From a checkpoint of a small transformer trained on Wikipedia.
Size: 14 layers, width 320, MLP 1280 SwiGLU, 33.8M parameters.
Architecture: RMSNorm before each block, rotary positions, no biases in attention or MLP.
Training: a variant of Adam for these matrices, 458M tokens, 13987 steps.
MLP neurons of a small language model. Each row is named by its layer, matrix (gate and up: input weights) and neuron, and shows model dimensions 16-271. Each number is 500 + 40 x the weight over its row's rms, rounded and kept within 0 to 999. Numbers have three digits each. A neuron's up and down rows have the sign that makes its largest values positive.
After each neuron's rows, "fires on" lists the tokens most often at its 100 highest values on Wikipedia text that the model never trained on. A number after a token or word is its count.

L8.gate1120:511513470465505445604490476467500458520453500489419513468551510510508500521521482578487510503562429560531420418498541458496501600507550483496517420544528535469544465476400495464457520476489495516525480503510531510433435429511473542480409452490498464493493542501516456453448515498489508506506490467446492447501498376489514521467521498485569467438518500493539583499492469457469498535495522553494467492540574568467572510446406487448526439522417490529488486478495489468573485409485433498577502462458501483494447532504460484564501476454456496490457486519516457530490510563473498471479454485470464484500410487463533561499550475477537521487539513530542562532449546495540545492517514505434427514493495459466515502520569504437478444506479522533499452480493567545528458450490494
L8.up1120:478503472512502526469443505446460501517485445487494527395517468417481546495543522522526501494461435458533526450513476441445454570514487512469491531656523545532492489544475462456513550512451503516491547460476506476459479478494535468551478503518501567490474460553542443480478468494410401400499501513474519488545580495461544533478460494524493483485486484521448553589543515436459447488545540565527558518486494587501452530527447536491427481485478563531506479495484507405510487527453501465491558509450539528559484507455444480474490453494454458463422504476456451541473529450469494515561499531502499466563473425478492520414513467559434486489513496528450525471496583436524481422468477420463542486543495474497542490556527485514509447485496396452443476546478492518510502470552460
fires on: " " 72, "." 8, "iting" 4

L11.gate565:481517487481460464512477541478510422509510493407464475556502529508465489485510465470459465534514576505517490475478536497541443506577497507478522568461502496420489497529551506436474534434467545512491519466529509492515470519586524534547543529521539515524476495474420569463519424463531503522439459595447553446455486499534482516534479455525524539574522537526512487511476578476553486523496463499503532543509411478407487491435464519549450489456496559482543545604492493497495463523478559565456484500516461441457502462498524523487471555484493511534541412474419437559514486477446510549470512479552445524559550534520488491496511556525535438458517497530465454479372504442502508470431420488531534551437547573486475542483556520525469427474462427508604533525519475487519511494467510
L11.up565:508540558489491518489487478465501603465480497411506445487483492498444504387528508458555503494526460482557505508465508546475517501506444476505440448548475492471464468514536554492581509553463463542501458492495590462493531491444500489492494480479553507493507502463465540503506517484564460464518534477477586544451550544528471421549415506563522542522465528550543450486480476503465513539542516538578531514516549496471500482452576567503450508498463483451504531510543441471494476525451551482501522520497590481519444561437526537532516460583499464448507477432536533511538499511575493453484595504437467519495412437504473479452467556586559444473534480524547513477467477457446563539476491482507424349491508489513432520476553504517433421509532507505538549475522450476476520507470492
fires on: "0" 39, "1" 24, "9" 8, " Royal" 5

L10.gate249:490501487511453508587481476464436472532514523471490404523443486419549558500512528442511510525509450483495519498475480580513493519541510543483468616480374562469471548545521546561495434489503463561401487472550425500559508546481438495510415494514515531454518518483479536461494454514488497558522528537467511460467538551473478574487438440455496432484571497569502464455523487495537448492505516511555446501439466526533510472471504523517504551469522528522491486548486491467506492441523512479453541568541479468466507514531470494432529491544486523514481490462518533522487520494445435477493569430498463461471485551483475463526462469508561520493531547416509493546475482514486458507524443501526526538543524502413544495532461426600611473518423493517497479545447524557488488472433421
L10.up249:498521491514493463548484493484478484502434495437456534462475433494492480513433515466490451533482514487465520553454516561479498508544449549478521511509550537460538463529439580431623498505571505547486542530497527476512484519434511536572447452464521496456533548490472512460527486531506576561496494486459539527543486488498490503507546532505512469469510541480435524373559483502558505401487495565610507532476570479443492536491482498493509538504522506506549494448514496394509466465528494458432574572507487536462487532518449450511499533539493485475441567546560593505527463518565463520495515507521569472456528435445474554460518503443464509501516456453508529558420530473510490467418477517448512470496503519513537462556452529517505480501497471483490461600476471515556518476497433
fires on: " on" 24, " in" 24, " from" 8, " of" 7

L8.gate265:502458483501472447563494502454549452531472491548506490514533538537485510402539442575474493511486457505539464463506464563511546574441501447526497417491508505443526506435442524521489558544527603468474510562528534537537501478545546516498455544497453527464492565502438489469428545526466505529507502466530511517521486456521513471463535483399562500475545528543556544552507498478528525523478498493462445480521483500438573481507513517372472544465452494458598500486541461455477536476497473591519527507441480387508437408461480519485522466461474477538517492539526470488426483514459580420448455482521499490548476468528570465525418450486474485468481503603501499484562525516475541484461440499459455498506480565471578526553582449538529447566562443517514498528469472508494486478547498
L8.up265:465507469515521461519467423458451491506470569443486498588537472499479501556444529521532550409453488438481544553544544476430547495495517536512485516527474548531532424452571558477535499481470540523476552521556442512469361486518478533572481511491463507519463479494508582469529479527448493494463470498485591468525516436438475434518562541473501530554490495498493544414461437454477495469503498494511539442548482525570480494486504494430490476506483461485518557485471487424549562555501514482452439568479475459551506478474416498461470519455555545483512493586504512463534480486503514525475540511545568442507515446500511488597467540454480467510502529501511507553514534492472486524467387513586486470438522484512535478552499501495521460477448520495505464445531458510551455525510447
fires on: " " 52, "-" 5, "–" 4

L11.gate190:468560463540567481539540572514457476497492514469449509478475485471499534523525539539470493530503562458521525484474428539470537535473497587530527518415453497536505462590485540505461510439491516538505428532479452432490484503476456522538462525507441534508453554495548523434449455442515520459596529507521507465497498538536447568486482443451502462454473527474428509536508491427514476467452506438548462477502489522452494494567536520480539510479420528562572492497489470471491519447489465537487455501500536474494464491553559446570462524538521540519552478410561530479513541501466533486479541542567567546467485511568454503433590486476571524411476585522466482452474606488512556503474459456508531530524502472472510487469476527532580487442504536518440483572437604482515461483484491
L11.up190:497460471558499448492471548476471557485525500531505488424473514484426569540478548519412538466498490461490500484478522514531542582511521522454533486456511600571499548558506562538443414512545533498523472598563480532488580571447536542413489441493500521488463454459437422504491501487543492449509511462599518513503548460466487493498553510481506478533454531560583441459546484499511498532496543509594500412493497492434507523553512480468481550465481543524566541414516481479539470528509506534457470501504429496475429468510513475455490479582492480489491441538527573495481486520505480550454542533526510486552485487581512504466424501531515522477504538538443498519466473511440483462539504473489512497426500509492517535511523484577494472493532530487423480539535525530552571483595422
fires on: " the" 47, " of" 12, "9" 4, "7" 4, "4" 4, " from" 4

L11.gate754:463473605490485523474470528459499495476537381497452449485472559484468491480531547591476516537493444518425494517532459469487475597546471545542599510536444530481510489492414496467464508456506476528502432526526516589485482429491547484475502463467453507557479484557552531528446487558459514508535435498539499539459502501464495519473540516510548487478554459484566533551458500469498489554503465464509465498480529498469520464451468546411502513505557479483568452523511505538466443518541455514494516406525538466605442507489542509489558500494481507531491540503583478503495476569445493413470483499535447497515499560541547498456458442518567457535552470551520470551542495544540517469445566479525539493458519552555514508436553486430544518466465507500463532482472483469426514488518457
L11.up754:495409521501469534475464553436507504513449518492457456470433605537480499513599490520508509473511445490471511485542530480438465523553471536505534525566514570446435510480499545462440524525518441514528503447475414490508531529470496534480434497547453508464493420503462489471497526540437460450487509506537484535525538420456538520504559527562516480531484480473505546498557476510496439480532554463451465497513512458519506545519459494543468454522507609529435545551499430500471500540501456614458524417447489534480471468460457504586493490533412552488501478459526468530460391529543469435502532526435483521530502478488536517480497456470559461526513452459548475513526497584506482412497503473466500520534478458503487503522535573394501503494542497482456535441564448543470487475500431
fires on: "." 59, " C" 4

L10.gate213:508498481525529559605438535504506471492543486483498547448454549473474456474468570465529512507488521522410474457452527530469499562506470504481468487491498489506521454474374465516521507492457458533516564439445506492415496505523490451519480523498557518592545518474490497478463451491497478432504484485489443485504497529497460440508436488497574495499533467497592531512455505523449523575550550545526553540514499545560598500482499468486475465485411498502500521530496458517519527420451469453492461464567572567531567594606458554619431508495450532487486524507497504465561555438518439525528528492533488503506496526501467506448499484485486541459584519475478533519515518461543487553507568559474444420486541497472499466481506491475504475487486495415562477503455497555465434494525491
L10.up213:504428483481468572487488473480512460514546461510535486473440513503555504488508496516418538487503405425450511461533415494495499514450475526450458567503549559537558528456470497497471550478552526535490461500477567520506475495497544519551538446455535553497464501559487551511571447495502439518526517489493461513508461461504584471580470524435569542509539466502605550525462531471481495464591518497484505485389500504568587575492560504529491499428455545524533485517467490521587490455467383520539460506473504545543553496526468507542501485557516458368478505489540488493436460499530513470492493505550492490503509525453469535456499525540498552462500509577446509445500518468494482457574519518435442515427452477489467494491555437495493467425461487497531504498459420496524507500530525
fires on: "-" 35, " " 34, " |" 6

L11.gate753:565418456496472541520508446509451487487513499491483572502415533538472513471563488501512472512555519495545422524505519583554543498553475441483529535496517467491542424481486527520496525501477591550543424490504486546526523470505518465514521458531496510476477496604490491522525482546576552421547569493571437525535486485469499517548408506523523562462527493537492484438578543490542557517522487542492536546454559532521615560529481517492487499514504483663534529522520478492482520501544506528471483532429542481584556497491541465547465457448514469526507500471536421485470488484503457484503508485553519495508506482487480419514431478526461492461507491480417531566458495523463518449558485498454570485479467506554505494569496513492557549499475526533528514489531596489519416473417472
L11.up753:457470541461505502405456568444521502521481544471473505436495433502519602502495577479533504472486490531480534490430487490454490557468455475459524413503426584406409466555426503495472526483502559474544471549526475435434493532539554522507545470489503484487484500415588564446458527546519529505539490502499513510480515509513553506483528503555558471577484508385466578517521483494545468553484526476380523483530506436488557522554585452484463541436521485455469512529489558457472465431431439553443454551486496496555516492543481555523548476475564497479549538517467530445575573506425472465459453452514430524477502476541496519508546491494530463567505484503502548520451540492503489483516565454492463517481502522456573464461554469445510515529558448535494490460507433497523442489485518
fires on: "," 41, "2" 11, ")" 9, "0" 8

L10.gate62:491418476502475515468533555482487490513505554518515480540456549479452524474471468513520531511529521491514443448469474579510553539592427511380553540477494528514532483538497519489529473526514575559473481506530463465555530480482498521436474536589544501460483511467473539498508507494512542520460474491478569507441513452513479537554551516510556459557450466559513534493500489510520485471459476441421596516502528577541502504555483444530464493455505474624528516517603505501495449465483557455520463534511481463516469460450497540548436574492513470531505530527529477536472494516465534528423520498510467594499498560491508392520531479498523466512546496439554429473447551474503431531476453567485481511511541547523584506493444470582439449453494531518506552577532526572497468452524528
L10.up62:513475452491459507456498446467466530534496527501504483436471514526468439440483491473531508459533517524549518523498487517490504528593502473446492478536515541531511477493538486533496494497524544486465532433531464552490553505469498472448408609551478470451527545489502484504523457495511519501490436574480565508577495519533548507526450495560512452490440468572463501481440466518471455481516502542503514529520538533444501570563534492492465448436495441462486526483565498463423481567440537528482470453611495486554433429425526447490496497585492451562546493509526501471460534523481516522476496504500511559450497523444523462511488542565521436545458547481471528550444476469508477455462453484545435506538494482620516431539463499464430455485525521473546509547471503553558501501638593
fires on: " |" 31, "," 27, " the" 26, "1" 7, "0" 5

L2.gate825:523477473491463548566563454477493533573549540504482530541439488541422508474556511482463553483514480485461530533515544514492499524550486446523477515601432510506462475524467512461488434466505517509571507486462494453467465519569500476512479540493460452552490490530467534489561464534575439469534453462474458592509488503535508481441512504533445518474557435502489522556491526523494509499478536456529509476484448558460561487500506377532499493475515476566486437492490540473512550498461614522533564465501520530496499522504413488495488500475499509500519595485511599480481475487498527589478471435488558406396518401514446480546542484555438482500473464482469445592470541472480465502456490540469564502522480530540526426491498541547509470480527472527474482516490474487427445473406510
L2.up825:475551489450439485478565536478556491449551490459537485475496515503426504448479494458479547437490442566467471468486442551541551503538422501456446517570452521516534474431473506503485473472478494565540484536480446523464508535554565502518537424431516484509499466526457485467451507541583478561577451511476574530495522509413524551499524529567574503498525485422529500535494508489478446533508523483563467516513510476525488533557501461509497579535576575495449422449500486462461505509457557472543478446535459442529441463486476510500529477497426534449484456489456549445499477490529525454462490502344486507472462484524498510593511524558475480494428504553520434549425495514478436372467493430509476528470503566499497455538495529510548495551584478514473534488442446503488455573533532
fires on: "0" 46, "1" 19, " played" 4, "2" 4

L10.gate130:453537470560462550560474507528424500524446456465544504456441557499484516538519522594470538445516576513453424433476504468420474507420486524467491475480446472511459532525543530459488552467505516513484404466526488448525552551477492489583404460497566546572521477513511517457512484455518501526498557477547547558532487556501516539528532511508576504491473515489530446524466487509539481485469529454536471448473486529467517455572539533520555464515503480529536488517476522563529503434513467560518435558533470550508474496509568488559479592522493546417575496498535498496494484468539555481505499562505506553544536574506419454495497480472537531502481462523490453474527495534585575518441479454505475443521528599451468540468505569534562472485472482493465515524473474558480453599537442
L10.up130:518503417537449530527444580510542554563444455469537501370535481513467507566441508579404503528514555522473445502500443533490473519483479493515500476478445514452493505489506526500509518525581495490535488509531509542470537504522469470490444522486533549526548488516491474464586491469562449491506532482504554521554560497528536478472506583513529459492479551531456459503574526574571486464490471487530518495509458529469506463508507490501561475478493481512524450522456539547497536499487461546467490588525521533525410521485545515529506533576485535421471510499546511530534535462513524510445448566507546500567548551404499434513491522476507534473511462519474498520548488480492574504486483419480461495486459556465471551442510522488550451503479513515514568492482473532516518559653478
fires on: " the" 54, " with" 8, ".\n\n" 7, " his" 6, " on" 5, " from" 4

L10.gate39:541449442458407516492531476601487477543523469500469470474446426401513604463592518522523521497525482468425511447519491528456542439448506495496522433541482518420449488434477587435480502459476566509546473508555547491495501470537491481402524503552537466541478441539529500471503561523502493523557450543515506506478516556470513436474514500473520554497492475456487414496516514481520489488431459448456495489424476524480449481569490467446548540491455500501542503544505546481546490531488453556550520531559446453519481494498472515508486457406511478455476570505502427486439479570499503508476481460559536510589458520505566531506473475461566482466451515503541487522400503536530522506471508504432590396484530511478424479511493503461535468451516449496520464523504461492554478520531480
L10.up39:415422505465515502525443552501543454483489535455525555467436466493495524576560567488533482445531489527501416539444527518521468564505466474547534505488539525488398467535474465518505538598481527473560505525463477451520525437522542443506537521453494530587545521473472530545442532453542481500523420493524472492463474535528587446483459493559454518511528542459487492507536487487554533521515559546480436480422542552501507499526513473452529562465486500500528448456568488514555537480542469450492477479522458504575497447449437553504588466548563447499540604514520410463458505548511510516497486479499500497530505498467557427496469472582457418521448537530528481572516514493470510472420509462532451455489509521530523510483556456523523445389534491571540541509504536478452474492558570
fires on: "-" 23, ";" 16, "," 12, ")" 7, "." 7, " It" 6